From a checkpoint of a small transformer trained on Wikipedia: 30.5M parameters.
MLP neurons of a small language model. Each row is named by its layer, matrix (up: input weights) and neuron, and shows model dimensions 373-468. Each number is 200 + 20 x the weight over its row's rms, rounded and kept within 0 to 999.
A block is one neuron, or neurons of one layer that tend to fire together. Before each block is what it responds to, as a language model described it from the Wikipedia text at the highest values.

Description: Heading markup and compound hyphens. Closing = signs of wiki section headings (===Musicians===, ==Recognition==) and hyphens inside compounds or double surnames (law-enforcement, Sales-Nunes, play-off), plus some word-piece endings (ABBAesque, headlined).
L2.up12,187,208,195,225,189,206,207,226,200,174,175,186,206,172,233,175,185,190,218,183,192,240,192,216,241,178,180,217,208,196,197,198,230,195,187,209,189,193,193,221,194,230,183,224,221,212,184,212,154,186,195,200,199,214,159,194,167,223,178,206,240,166,209,199,169,211,170,202,210,210,196,191,222,201,232,168,162,218,180,206,186,181,166,223,213,156,187,197,212,183,166,191,172,182,190,234
L2.up291,199,200,213,174,172,197,224,233,165,196,203,157,210,188,202,168,202,199,205,193,188,194,226,196,153,157,190,171,236,199,196,164,228,225,190,199,202,214,218,209,224,237,215,232,206,215,217,200,209,185,186,174,227,194,203,204,217,209,181,196,203,161,190,187,198,196,166,205,189,215,208,166,204,185,236,153,155,222,211,183,214,191,228,203,218,148,228,216,177,199,195,208,182,182,199,190
L2.up474,174,231,209,253,204,185,165,222,186,185,209,194,237,178,230,165,165,206,207,170,211,257,208,187,199,191,184,199,193,194,190,166,194,232,169,206,202,209,172,228,211,224,191,203,217,188,206,225,208,195,187,224,236,207,175,200,207,167,209,217,190,180,191,156,202,229,206,224,201,210,177,224,183,198,181,177,178,177,219,206,211,214,214,192,176,202,198,175,163,216,178,213,208,206,204,182
L2.up663,211,167,205,184,199,180,201,236,224,206,184,182,200,193,212,213,221,180,190,169,197,213,184,211,224,173,198,162,220,227,196,220,207,191,209,188,202,214,183,225,195,228,200,190,224,211,212,190,177,196,176,173,225,179,190,183,160,197,223,212,200,189,187,175,169,191,208,193,207,216,197,212,215,183,214,189,186,223,219,215,222,218,174,169,182,191,201,177,189,204,189,227,184,187,199,207
L2.up774,202,187,191,218,189,236,208,201,190,224,172,178,183,209,204,202,175,215,197,202,216,212,218,188,196,196,223,190,214,225,207,227,191,233,173,226,226,184,246,226,200,171,223,225,206,200,211,207,208,179,193,201,175,221,204,180,198,184,195,227,168,190,206,180,154,224,189,192,194,217,213,195,237,176,221,191,179,204,186,180,159,213,222,223,207,214,210,195,197,181,196,204,171,155,159,189
L2.up905,192,187,170,199,201,217,207,204,197,218,204,183,188,194,186,187,188,198,188,204,164,194,193,200,170,179,213,177,182,206,176,194,182,219,180,209,161,187,204,174,225,209,235,233,215,195,211,197,184,214,190,184,215,229,182,227,196,183,213,215,191,163,208,159,182,201,195,175,186,206,205,208,209,189,215,211,172,211,215,201,211,221,195,189,205,158,232,239,165,232,203,199,149,161,200,193
L2.up914,210,170,195,235,199,198,225,218,218,209,192,199,185,198,235,171,180,220,202,213,203,202,198,222,181,204,227,188,197,214,208,188,216,202,180,188,191,186,194,200,224,206,202,215,199,181,212,177,183,186,179,183,179,196,217,205,190,187,193,186,229,197,198,200,217,208,182,196,179,183,209,189,203,174,204,146,183,247,188,211,178,198,207,202,223,167,236,217,197,185,137,209,189,171,202,193
L2.up975,171,197,149,219,202,216,212,224,176,186,199,180,214,196,230,192,220,145,221,167,209,219,185,207,199,197,205,178,226,153,190,215,228,183,221,217,190,211,162,159,196,216,179,207,202,219,174,205,200,198,155,211,226,222,207,184,217,234,190,167,206,187,184,200,197,192,164,224,173,204,196,200,223,187,187,173,198,182,210,204,241,166,226,201,186,189,179,161,214,190,222,221,196,209,155,216

Description: Word-final suffix pieces. Final subword pieces that complete a word split into fragments, such as -on in acquisition, -ance in significance, -ty in Safety.
L2.up22,229,265,205,194,160,191,221,204,191,224,221,192,177,222,235,186,191,213,217,186,173,218,187,232,225,192,222,170,190,184,191,206,217,174,197,187,189,191,205,172,164,195,188,214,193,208,194,217,180,207,177,205,200,208,200,187,209,212,199,181,185,183,202,213,145,205,183,219,160,241,169,201,209,163,175,156,191,212,201,238,196,185,175,219,214,206,183,201,176,221,182,202,210,220,209,194
L2.up89,245,188,218,215,204,204,184,218,161,229,183,188,183,204,214,214,180,208,207,151,230,189,200,205,207,217,206,225,198,190,223,244,200,207,198,225,173,201,184,203,217,185,196,221,182,188,225,247,202,206,185,185,214,213,192,179,174,217,221,202,187,174,216,218,185,180,215,207,203,204,219,222,202,233,196,215,221,210,179,206,199,197,213,232,196,191,211,193,178,229,238,205,225,220,186,229
L2.up129,213,196,211,187,225,234,196,183,207,207,220,202,171,199,192,200,175,210,186,201,234,211,199,179,239,223,207,218,234,198,184,226,180,201,245,219,187,223,176,211,172,207,200,189,185,186,172,224,152,192,173,188,222,220,206,227,188,190,198,216,200,214,192,214,193,203,192,223,179,221,211,167,184,194,214,181,151,206,169,226,215,209,231,211,212,171,200,208,223,172,205,227,214,206,209,169
L2.up409,196,193,199,221,200,216,205,217,211,219,156,199,186,203,188,229,191,200,197,208,205,162,199,212,178,199,174,218,221,176,192,196,221,175,190,208,168,218,162,204,236,191,205,250,203,184,183,225,228,210,192,187,204,185,184,208,201,197,172,202,223,199,195,210,201,181,213,202,196,198,196,198,168,172,227,202,178,190,165,207,201,242,170,221,231,162,215,193,164,226,167,208,193,246,203,239
L2.up470,216,210,176,204,226,225,233,199,176,212,198,192,218,203,194,173,194,204,203,209,202,224,189,219,214,216,213,207,194,210,194,198,197,215,199,185,225,205,193,217,172,219,155,190,210,202,191,220,162,213,194,194,163,223,199,213,186,196,254,196,231,177,223,216,194,225,188,177,190,221,215,199,201,204,177,144,193,201,183,196,224,222,195,217,171,184,189,193,182,205,175,178,215,212,218,171
L2.up505,210,194,199,216,196,241,206,197,192,161,237,181,220,144,216,190,196,175,181,175,198,237,233,234,203,183,171,187,182,196,201,192,221,211,192,189,212,190,207,217,222,190,197,216,222,209,207,193,179,203,188,185,182,191,192,181,236,181,184,213,224,220,212,209,188,240,191,210,168,207,213,203,202,200,184,206,218,199,173,198,177,215,189,231,254,251,218,209,167,223,195,190,221,200,182,197
L2.up921,202,198,204,204,180,205,204,207,211,209,231,188,189,196,196,191,193,197,181,191,189,205,241,205,184,189,207,205,192,196,233,226,220,223,183,208,178,195,211,223,197,191,189,190,203,143,174,221,195,210,179,175,202,221,203,182,220,188,213,191,170,175,217,197,167,216,189,163,185,225,212,198,189,222,219,152,202,233,188,206,181,162,218,214,224,213,185,221,214,198,218,187,187,183,211,237
L2.up997,176,206,185,205,242,215,190,195,203,264,182,168,203,186,210,184,221,202,222,202,181,193,181,188,221,200,179,194,224,188,183,212,209,228,171,169,165,202,156,206,207,213,210,143,189,174,193,203,212,187,244,191,169,199,203,214,196,220,211,203,221,179,194,236,180,210,228,202,152,209,214,185,243,190,223,167,216,159,205,205,202,169,215,174,194,160,221,210,197,213,183,234,199,203,198,181

Description: Past-tense -d suffix. The final "d" added to verb stems ending in e to form past tenses or participles (experience-d, value-d, charge-d), plus other word-completing pieces such as place, af and over.
L2.up51,212,209,199,202,222,237,226,201,182,203,150,203,178,185,212,208,213,187,190,214,192,188,206,214,181,212,196,208,193,212,208,226,207,192,178,240,202,197,220,190,197,177,174,255,204,208,199,195,213,204,199,172,184,179,188,183,238,214,207,213,236,183,169,202,222,224,185,219,230,178,149,213,214,191,211,151,201,202,220,169,215,156,205,208,178,234,227,221,225,220,190,204,207,167,181,219
L2.up131,177,189,217,193,230,195,227,160,195,171,197,197,176,183,232,183,208,170,176,227,196,226,201,168,178,179,185,201,215,154,185,169,219,200,229,182,180,233,214,168,222,213,199,175,208,193,202,235,190,244,190,193,241,215,202,184,208,221,179,169,204,216,206,200,217,241,156,196,166,184,165,196,234,183,211,195,218,205,219,201,225,190,182,204,218,210,221,213,219,226,210,220,206,235,204,186
L2.up265,150,187,236,194,177,212,185,200,197,201,200,220,181,223,235,187,211,196,223,211,188,215,191,223,204,162,196,196,191,213,161,196,212,211,209,183,176,179,227,181,236,185,193,159,221,177,191,191,191,192,207,156,156,196,179,236,220,201,183,158,244,187,225,232,207,216,174,211,192,206,163,188,202,205,231,187,216,218,189,196,232,150,191,229,172,172,179,188,220,186,183,233,193,191,195,201
L2.up508,215,215,187,175,202,218,209,232,167,168,200,202,189,196,235,197,189,208,180,208,191,222,243,227,192,205,192,189,208,211,234,183,199,193,217,195,174,231,178,178,188,228,210,179,230,201,189,196,190,188,170,215,232,175,193,229,212,210,182,147,220,190,221,180,179,209,181,209,206,211,183,171,203,171,187,177,191,168,207,207,213,170,195,191,175,210,208,179,197,210,218,192,217,201,193,182
L2.up578,196,173,220,183,195,214,218,208,213,201,197,192,190,223,235,229,195,193,187,223,162,247,191,243,192,181,222,208,221,191,194,187,189,206,199,203,211,188,215,206,223,198,219,218,195,191,163,210,226,195,212,194,231,206,202,197,234,224,182,192,203,189,198,227,201,234,159,207,195,189,147,148,237,180,203,155,228,191,191,213,243,178,185,188,209,241,190,216,244,195,202,188,215,243,189,201
L2.up677,168,185,227,189,200,211,198,202,211,197,182,231,203,170,190,185,193,182,199,243,155,213,198,192,174,214,198,162,210,199,204,199,191,219,189,170,202,189,193,199,199,199,226,188,238,196,198,193,188,217,257,210,191,197,194,207,217,198,185,174,224,206,210,231,196,259,168,224,193,213,195,198,235,225,210,197,205,225,191,205,189,176,218,213,172,205,231,196,194,199,177,193,228,187,179,186
L2.up731,191,232,193,217,179,242,224,223,187,206,201,209,204,183,208,197,171,203,208,195,192,211,189,211,199,222,240,197,210,221,214,219,196,214,223,206,171,203,229,209,199,196,190,208,208,208,165,169,201,203,244,187,196,164,152,189,235,181,239,187,199,161,195,199,215,240,205,219,169,217,213,172,194,191,205,216,182,218,201,200,220,187,191,220,222,220,203,191,210,214,232,205,206,172,190,201
L2.up990,242,227,189,191,225,220,214,205,193,197,220,186,187,219,236,214,186,212,237,199,188,216,232,211,195,201,216,188,199,217,152,210,205,218,194,239,208,215,202,161,194,189,183,195,178,192,226,196,211,190,201,203,187,195,179,200,228,207,207,228,212,185,168,219,215,218,199,200,187,184,215,168,186,174,200,163,168,227,194,234,224,158,175,161,192,209,181,187,201,216,210,177,231,222,181,209

Description: Word-final suffix pieces. Last sub-word piece that completes a split word, most often "y" in nouns like photography, bibliography, philosophy, also -al, -ion, -ings.
L3.up51,210,204,173,138,221,236,217,175,157,214,192,170,172,208,220,186,205,175,193,179,176,213,198,223,196,199,210,223,222,189,179,223,195,230,189,198,201,182,186,231,200,202,167,199,202,186,194,154,177,170,189,212,213,205,203,231,202,182,192,203,183,191,191,209,184,222,235,181,194,218,208,209,216,205,201,201,180,214,204,203,205,205,217,214,229,189,214,218,227,212,190,222,206,196,183,183
L3.up222,181,179,169,238,191,213,221,186,185,218,199,207,200,195,190,201,184,202,196,240,219,220,169,173,193,199,218,175,203,237,218,204,233,234,181,189,182,231,211,208,213,192,188,204,181,185,222,205,203,168,208,211,189,181,208,222,203,200,214,157,206,226,246,222,189,207,172,211,214,214,214,184,202,198,174,226,190,208,185,224,194,205,173,253,187,208,202,192,189,202,243,221,195,204,193,213
L3.up272,234,177,177,183,202,216,204,191,192,217,205,185,193,165,181,213,176,180,186,189,208,206,180,189,186,206,181,208,198,187,216,214,183,179,187,196,225,214,198,186,200,182,194,202,223,181,222,178,217,192,188,205,235,218,168,208,212,187,206,199,199,186,231,209,171,160,204,174,197,214,180,204,223,186,182,208,204,200,206,167,206,205,184,256,183,220,198,199,193,195,232,216,201,181,164,194
L3.up277,196,138,203,201,249,233,200,241,180,161,187,187,160,221,205,217,189,230,192,186,178,178,212,221,211,205,241,205,185,199,203,223,201,179,192,174,196,231,172,197,228,207,177,152,189,185,178,195,215,149,207,213,219,205,199,211,215,171,172,183,218,230,210,207,163,189,186,195,171,223,191,187,244,180,206,203,180,241,165,211,202,209,195,188,209,200,204,203,193,236,157,195,187,199,189,193
L3.up369,197,230,215,188,181,187,229,204,220,221,153,225,167,227,196,214,173,206,212,234,190,205,194,229,215,200,210,222,241,175,185,192,194,220,217,199,183,235,207,204,194,244,222,179,211,231,235,228,194,197,181,215,205,178,210,190,171,202,232,170,163,176,216,236,181,207,188,276,210,230,204,195,196,202,192,183,213,208,185,202,216,189,179,185,192,218,202,204,230,207,178,203,228,206,204,226
L3.up379,213,209,214,199,193,174,198,217,169,190,180,198,206,207,208,167,240,206,193,215,227,206,164,193,202,194,220,169,183,177,224,201,174,192,204,194,208,197,215,231,234,219,211,217,172,229,203,157,218,197,213,216,251,194,158,215,183,198,213,172,204,208,187,164,212,240,202,182,182,205,210,191,220,193,162,188,207,227,241,196,221,209,216,181,184,200,220,180,192,217,187,209,206,212,163,191
L3.up857,192,241,222,224,184,240,231,218,193,219,184,233,186,191,223,162,184,199,198,207,191,212,203,198,183,227,213,211,223,191,203,184,178,186,213,207,219,204,228,200,226,231,230,216,179,199,186,180,185,211,216,244,183,181,198,200,196,205,193,200,183,185,197,226,212,216,217,202,175,191,212,216,182,234,209,217,199,226,176,181,181,199,218,240,211,220,178,182,204,197,217,188,206,136,177,161
L3.up984,195,212,197,179,209,228,173,188,223,202,207,193,213,193,232,183,183,179,187,227,221,207,164,207,176,203,244,224,205,185,174,237,177,216,182,156,187,194,225,219,193,200,191,190,182,214,189,203,217,191,208,206,231,211,172,212,207,191,188,195,192,194,182,167,205,217,204,208,164,185,171,193,169,179,196,187,210,206,236,173,211,194,172,183,212,220,187,211,236,219,222,195,196,196,210,191

Description: Noun-phrase modifier tokens. Adjectives, determiners or word-final pieces completing a modifier right before its head noun in technical prose, e.g. critical exponent, Geopolitical considerations, harmful effects.
L11.up699,223,212,200,194,195,191,215,234,203,184,206,200,205,189,205,192,212,181,199,221,225,201,199,183,194,205,189,195,226,177,206,192,204,214,234,194,193,227,232,214,231,186,219,219,194,204,210,175,205,200,232,212,222,200,177,202,179,221,179,211,233,197,211,198,224,201,184,213,206,217,206,162,217,238,171,194,256,194,207,212,208,185,158,233,198,213,208,197,194,211,171,247,211,200,182,201

Description: Past participle endings. Past-participle endings (-d, -ed) completing passive verbs after was/were/be, as in stored, fired, protected, often followed by by/in.
L3.up85,206,179,148,180,208,198,177,237,191,179,220,198,190,210,212,229,205,177,198,185,212,214,202,199,204,196,213,186,192,187,198,200,212,225,186,212,193,228,190,202,192,188,169,177,218,200,226,198,176,211,186,196,215,208,171,200,200,188,226,233,190,194,175,194,193,232,177,196,177,167,190,197,223,190,191,212,168,196,188,201,212,183,202,172,215,217,219,181,202,209,201,175,193,230,183,209
L3.up117,235,188,215,199,194,229,190,219,198,195,181,183,178,189,177,204,159,215,186,171,146,178,216,198,185,202,178,185,214,194,198,230,223,213,205,208,186,190,193,185,202,203,187,214,219,221,214,182,232,193,185,175,226,202,200,206,199,194,248,190,212,213,199,188,170,232,220,195,231,183,155,188,190,179,203,206,174,193,224,186,210,226,231,236,218,187,224,208,184,215,198,201,163,201,188,198
L3.up425,207,186,191,197,185,218,183,214,138,211,179,208,248,229,207,242,221,207,174,180,202,179,149,190,210,174,203,177,206,183,182,200,165,187,204,187,207,203,198,223,225,171,216,163,201,191,191,206,196,197,197,180,211,185,179,214,192,198,225,209,219,212,198,174,175,221,187,177,188,193,191,219,202,212,201,204,221,174,239,214,209,178,226,230,175,223,175,178,218,208,225,197,228,169,221,189
L3.up571,209,188,227,196,202,228,188,191,173,205,181,204,157,197,201,228,211,193,180,175,186,222,224,228,175,228,188,194,185,208,162,211,214,176,188,223,181,208,213,185,197,141,186,191,206,217,198,154,215,245,194,191,196,175,167,184,196,216,232,237,207,208,150,163,224,214,220,178,203,186,202,187,188,173,219,195,198,171,169,208,218,186,209,170,192,200,211,180,186,225,198,231,216,199,187,235
L3.up779,198,212,194,167,196,181,157,202,212,216,185,216,193,201,202,208,190,176,169,196,196,179,190,190,214,179,184,204,211,194,176,167,170,223,199,198,173,243,191,189,203,235,210,182,241,221,236,197,145,173,215,187,188,177,215,185,199,210,192,211,201,208,178,191,212,226,241,210,203,179,205,218,203,213,181,199,227,213,217,197,202,213,237,205,181,178,252,203,214,175,173,179,214,202,175,210
L3.up822,204,213,210,172,231,220,168,169,195,215,234,180,211,179,180,210,197,190,181,180,195,194,195,220,184,195,199,145,189,199,171,205,207,201,165,202,183,231,155,222,204,178,208,206,237,183,193,252,188,175,184,179,198,195,169,205,224,220,236,223,204,167,179,186,181,204,211,181,205,229,232,201,213,217,206,183,214,240,204,190,190,201,185,203,198,183,212,177,196,225,203,229,172,193,213,221
L3.up940,196,219,208,145,220,240,176,165,170,191,193,161,228,183,190,247,226,199,232,186,192,209,176,222,178,204,176,174,188,191,221,197,217,228,205,203,183,176,223,206,203,178,165,213,182,209,189,214,208,207,202,203,234,192,174,201,196,178,213,150,236,158,196,217,203,187,167,207,211,202,171,184,212,228,199,199,239,184,246,186,213,173,231,213,209,236,249,212,199,191,190,208,188,187,200,198
L3.up988,191,197,206,195,194,186,163,202,182,186,222,221,217,234,199,207,226,155,210,201,210,205,185,172,222,226,211,214,199,186,175,218,194,196,197,207,199,198,190,197,189,189,199,184,209,230,218,144,160,208,195,168,202,228,195,195,142,207,235,190,223,248,215,227,196,242,242,175,215,171,205,228,199,193,204,191,225,204,231,209,193,189,210,226,194,234,216,168,194,172,187,189,201,173,209,190

Description: First-name word completions. Later pieces completing split given names in lists, tables and biographies (Lise-Mar-ie, Do-ug, Dor-een), plus the first dash of table separator rows and months after "on".
L11.up626,209,225,187,187,227,211,196,188,196,238,217,216,186,187,224,202,209,197,221,192,237,208,193,199,204,211,207,238,184,178,181,193,176,209,183,203,206,197,208,210,197,228,170,184,213,198,206,236,181,171,226,217,191,198,175,177,180,201,201,227,228,178,210,171,196,200,210,210,195,181,244,214,189,191,212,184,226,201,226,191,217,188,196,177,189,189,228,196,229,182,211,166,183,201,196,195

Description: Mid-word fragment continuations. Short subword pieces that continue a word split after its first one or two letters, often in names or foreign words: Le-s, Fra-ue-n, O-ue-d, Su-z-uka.
L3.up167,200,238,195,208,229,200,180,191,199,220,166,221,254,260,214,209,188,182,167,213,234,196,201,217,197,163,184,196,178,199,166,186,181,206,179,204,192,217,187,197,175,195,163,189,173,208,196,193,199,174,222,225,216,208,196,160,207,195,200,266,186,167,215,224,195,173,205,203,164,180,196,207,197,212,172,205,237,225,186,168,228,183,213,192,186,223,239,176,225,202,194,208,212,219,198,212
L3.up580,205,225,165,177,194,237,185,183,215,193,189,170,205,197,197,185,219,156,170,199,174,188,206,192,197,209,210,217,176,190,245,221,194,215,195,195,250,196,191,169,189,191,173,229,199,201,186,235,212,176,197,220,205,221,248,187,202,193,211,195,211,216,245,209,196,175,196,193,196,208,206,168,200,207,174,197,205,206,220,192,189,226,190,198,172,197,241,180,206,191,219,207,221,178,208,240
L3.up632,231,214,192,240,215,181,201,166,173,212,186,170,193,244,189,207,186,192,193,192,211,238,205,196,191,197,207,214,212,178,168,176,218,195,196,186,192,187,208,191,207,189,199,229,195,172,192,203,207,182,199,222,190,210,172,226,192,177,203,181,151,158,205,195,154,205,205,184,180,191,197,194,189,216,224,193,184,178,216,200,197,193,210,171,254,219,219,206,216,199,218,195,198,203,208,235
L3.up684,211,169,193,169,211,204,186,187,192,204,173,198,218,199,191,232,202,181,195,206,186,188,218,204,225,180,162,163,178,244,173,185,199,180,163,218,171,191,218,211,223,184,190,198,177,165,204,204,206,214,198,202,189,216,187,149,198,190,210,219,196,197,185,213,233,177,205,175,188,223,205,192,223,202,186,167,209,194,211,168,191,182,165,182,191,197,199,207,229,212,222,188,202,188,207,230
L3.up882,209,245,176,161,260,236,194,201,176,197,245,211,186,214,240,203,191,193,213,220,194,188,202,213,194,189,188,158,174,180,191,177,169,185,222,182,204,192,198,227,187,171,189,202,188,191,199,192,215,169,219,223,157,226,172,196,202,216,226,195,237,196,220,186,216,176,215,174,178,219,199,191,220,216,203,191,226,180,230,203,187,211,219,228,196,202,190,181,188,213,234,176,233,218,189,217
L3.up936,211,189,178,196,189,176,188,187,205,193,204,195,253,185,226,207,212,173,197,194,206,218,175,199,211,202,191,174,177,183,181,190,209,217,225,204,214,168,209,220,191,196,231,207,180,208,199,228,199,217,213,225,181,195,194,192,221,227,229,224,236,186,174,177,208,186,197,234,179,212,170,196,198,242,184,207,206,196,203,184,200,173,195,215,172,227,193,172,231,223,199,180,221,184,228,243
L3.up967,209,194,228,202,182,209,206,197,170,218,233,201,225,212,244,172,161,179,181,187,210,206,206,221,199,195,214,159,136,195,182,172,190,206,195,195,186,192,229,243,203,180,177,209,186,209,161,212,170,212,198,220,159,210,174,173,189,218,249,233,197,156,215,186,182,170,184,229,201,172,215,221,173,224,196,170,228,192,199,185,209,206,200,185,203,202,182,213,205,195,198,192,214,201,197,262
L3.up1001,218,197,188,159,217,218,188,188,244,202,173,192,201,190,202,213,195,202,216,204,216,183,203,200,250,188,179,230,170,182,198,184,222,190,164,143,168,166,224,196,198,175,213,207,216,187,210,189,222,204,230,225,198,184,205,189,169,225,201,223,212,152,179,193,189,209,205,202,190,245,199,211,179,183,186,165,194,173,213,235,201,191,207,189,221,202,196,209,194,184,185,191,198,184,177,205

Description: Mid-word vowel fragments. Short second word pieces, often vowel-led, that follow a capitalized two-letter opening piece in names and foreign words, such as La-uri-e, Su-iss-e, Na-hu-a.
L2.up85,149,208,176,230,198,201,185,223,197,190,186,160,185,233,256,207,176,189,200,195,231,200,181,223,209,199,180,230,207,185,191,233,205,180,156,174,212,190,194,212,200,183,190,199,201,206,238,238,260,179,235,204,222,208,190,178,179,201,196,179,189,235,226,182,176,181,218,168,162,204,231,172,192,189,219,166,202,207,197,199,212,204,215,177,217,232,184,188,198,173,203,188,202,181,233,224
L2.up248,171,200,188,225,200,213,199,190,169,198,206,207,211,213,186,190,190,206,197,183,222,219,208,220,253,200,191,184,172,211,200,166,241,160,178,195,200,194,199,220,200,218,176,208,194,221,220,218,215,182,215,195,228,229,153,202,194,205,209,195,226,197,205,211,184,201,203,164,193,209,206,212,183,210,205,204,202,217,233,206,209,209,190,226,208,200,177,191,197,223,211,175,200,190,225,218
L2.up272,167,189,186,214,200,212,167,177,200,230,211,187,224,211,214,224,204,201,213,209,250,229,254,208,202,177,173,236,180,211,183,211,193,195,194,138,194,177,166,206,188,202,191,203,222,196,227,228,224,203,238,230,180,199,154,192,222,203,199,169,230,193,214,186,186,192,215,148,174,186,218,183,225,216,209,188,224,209,189,200,208,202,190,212,171,208,200,172,213,218,201,193,215,234,175,228
L2.up361,200,186,197,226,204,196,201,175,165,223,217,222,210,200,210,198,187,222,223,221,228,175,190,214,193,172,196,216,146,219,191,191,174,168,208,228,221,228,199,191,211,206,188,194,201,157,210,214,220,188,201,191,212,226,186,173,159,175,199,175,177,187,211,210,186,182,215,173,185,184,200,199,166,202,211,175,212,188,204,214,198,196,218,238,199,186,180,208,160,197,186,177,222,199,215,198
L2.up396,203,213,208,219,187,207,161,189,182,198,192,198,185,212,198,191,211,225,218,214,157,202,224,227,225,184,163,197,198,220,161,223,214,204,186,212,188,180,185,193,181,252,218,201,198,231,234,183,216,190,191,223,201,189,210,203,184,209,231,203,201,188,175,188,177,213,185,200,196,215,183,179,186,207,194,163,196,221,150,170,179,183,218,227,207,182,214,173,207,245,223,216,207,171,166,221
L2.up534,195,203,201,197,205,212,183,150,202,204,207,189,236,237,222,194,230,194,221,186,207,206,187,184,204,164,198,185,180,196,180,213,219,216,213,221,178,210,179,198,185,201,208,202,211,202,194,199,202,235,217,193,197,209,231,145,168,154,204,166,234,153,216,228,214,192,195,209,161,191,255,216,216,188,220,194,229,176,157,224,199,186,203,204,182,213,212,204,192,219,206,186,203,214,208,211
L2.up841,228,206,205,217,209,225,179,202,205,245,215,216,213,245,205,231,211,217,211,171,233,197,197,216,236,180,177,181,178,207,194,229,199,166,188,179,169,169,169,247,200,205,188,225,157,175,194,198,190,220,222,181,198,174,194,176,187,226,212,207,186,203,208,207,196,187,200,230,178,188,219,209,215,237,214,218,198,216,211,201,189,223,227,209,178,182,230,211,219,189,204,182,202,211,195,219
L2.up993,181,210,209,180,229,235,140,215,187,203,199,193,227,228,207,204,205,233,225,201,179,195,235,206,178,202,174,197,191,204,187,188,196,222,205,170,193,177,185,192,190,208,221,190,221,220,226,217,218,192,220,212,162,155,200,211,209,211,219,200,221,229,207,185,163,181,157,163,163,227,195,177,207,208,198,171,199,203,200,213,182,181,208,208,180,179,210,164,192,215,182,188,231,212,206,206

Description: Mid-word pieces, heading equals. Fires on interior pieces of words split into several tokens (fami-lia-r, dep-lo-yed, en-jo-yed) and on the first closing = after wiki section headings.
L11.up275,211,208,202,159,241,169,209,165,210,180,186,194,198,218,204,203,218,171,195,201,241,226,181,198,177,177,187,193,212,166,208,175,184,183,189,162,211,224,205,185,194,179,191,198,222,202,222,225,191,186,212,195,236,219,211,221,206,213,204,187,207,207,200,226,193,208,208,187,206,200,197,248,221,185,193,207,247,214,215,182,206,206,242,197,210,207,205,183,220,155,187,198,192,204,213,198

Description: Section heading closers. The first closing equals sign after a wiki section heading title, as in ==Personal life==, ===Critical response===, == Cast ==.
L3.up35,166,170,194,211,209,204,212,175,196,189,203,178,218,205,196,246,222,213,217,187,191,162,217,173,174,204,216,227,205,179,171,149,218,193,180,189,202,197,248,190,226,212,207,202,174,210,212,200,196,177,225,208,238,170,193,200,204,193,174,183,187,191,195,180,199,198,209,208,161,182,222,202,189,160,209,221,223,164,193,219,207,203,203,202,245,248,194,191,195,234,212,232,200,212,189,194
L3.up94,176,178,195,205,238,193,237,207,239,180,167,187,178,198,206,187,197,189,206,226,220,215,208,189,207,188,193,186,197,240,192,252,209,207,172,220,221,197,151,178,198,234,179,184,240,175,239,187,218,209,194,200,194,191,208,172,174,200,218,217,202,202,207,192,195,209,173,195,213,217,180,202,240,245,251,164,181,239,183,195,221,199,199,218,232,173,191,197,207,212,180,233,200,201,196,221
L3.up96,227,200,191,193,220,181,209,197,204,207,190,214,203,169,214,197,207,206,225,190,237,195,149,185,181,203,234,227,202,198,191,197,196,190,189,195,196,215,213,179,204,218,165,197,179,205,179,228,162,203,196,178,225,190,181,245,186,188,184,187,175,168,220,188,205,202,180,201,193,237,188,161,208,195,212,202,170,175,192,196,219,228,164,207,221,209,202,215,211,237,217,208,190,194,195,188
L3.up472,224,203,189,188,222,199,178,179,205,202,182,193,202,185,160,198,186,195,174,205,189,217,239,217,199,195,218,167,166,169,198,184,202,193,234,178,210,227,196,217,198,197,202,216,220,226,240,201,217,194,180,239,221,208,212,239,190,182,222,193,212,193,184,174,180,192,223,212,206,197,200,210,212,228,190,178,196,192,222,215,208,232,205,204,227,218,188,196,196,224,202,203,228,229,182,199
L3.up696,230,210,206,213,251,218,239,213,181,203,204,179,199,233,213,206,188,231,177,178,197,194,165,213,180,214,221,185,155,219,168,235,189,199,183,214,210,168,212,178,222,206,189,184,189,176,196,195,215,203,227,179,216,198,190,178,174,185,212,223,159,180,202,224,213,215,222,203,229,200,222,198,223,206,192,179,221,224,195,190,191,213,192,224,174,203,179,178,215,181,154,214,210,210,163,214
L3.up697,176,152,192,192,255,237,237,205,160,181,210,239,169,208,179,222,174,203,189,190,184,185,191,209,196,169,191,204,227,215,194,200,207,237,212,186,196,203,155,178,221,242,216,209,210,225,172,208,197,173,185,192,208,183,207,200,202,188,242,201,168,209,224,183,208,174,170,232,198,220,189,177,235,189,186,188,191,216,219,187,245,215,220,209,210,173,206,203,166,224,208,225,213,222,190,192
L3.up701,187,209,212,225,197,218,245,218,230,189,189,253,238,200,197,181,190,177,201,221,190,206,194,203,173,217,214,199,179,197,197,190,179,247,191,190,206,255,200,197,234,187,207,217,207,187,176,195,216,178,193,192,212,210,188,233,205,210,203,176,196,173,198,221,206,187,219,179,166,233,174,184,199,188,185,208,217,219,200,194,188,173,172,198,190,208,198,186,217,213,224,219,220,236,204,201
L3.up820,224,254,215,190,216,194,198,226,202,180,210,218,224,192,208,174,173,214,196,206,184,196,198,180,200,203,181,194,227,191,170,219,187,234,179,210,192,194,175,207,189,172,168,222,172,180,197,201,210,173,213,230,179,232,164,192,175,171,226,181,199,206,189,195,191,179,177,187,190,205,177,206,177,196,181,220,198,247,204,213,190,212,208,203,178,210,221,198,223,228,160,199,193,166,211,217

Description: Heading equals, venue nouns. Closing = signs after Wikipedia section heading titles (==Career==); also venue nouns and word-completing pieces in narrative, e.g. nightclub, store, Club.
L11.up808,204,192,192,203,205,199,195,235,218,228,232,187,201,207,207,218,215,190,214,203,202,198,157,181,159,179,189,198,189,179,200,187,181,227,194,206,195,200,217,198,207,182,188,193,201,177,199,170,213,200,196,179,209,199,226,229,196,178,227,188,170,231,244,192,204,241,244,185,159,173,186,182,229,205,204,178,214,173,195,195,187,199,171,211,232,197,200,216,222,205,209,211,173,201,221,187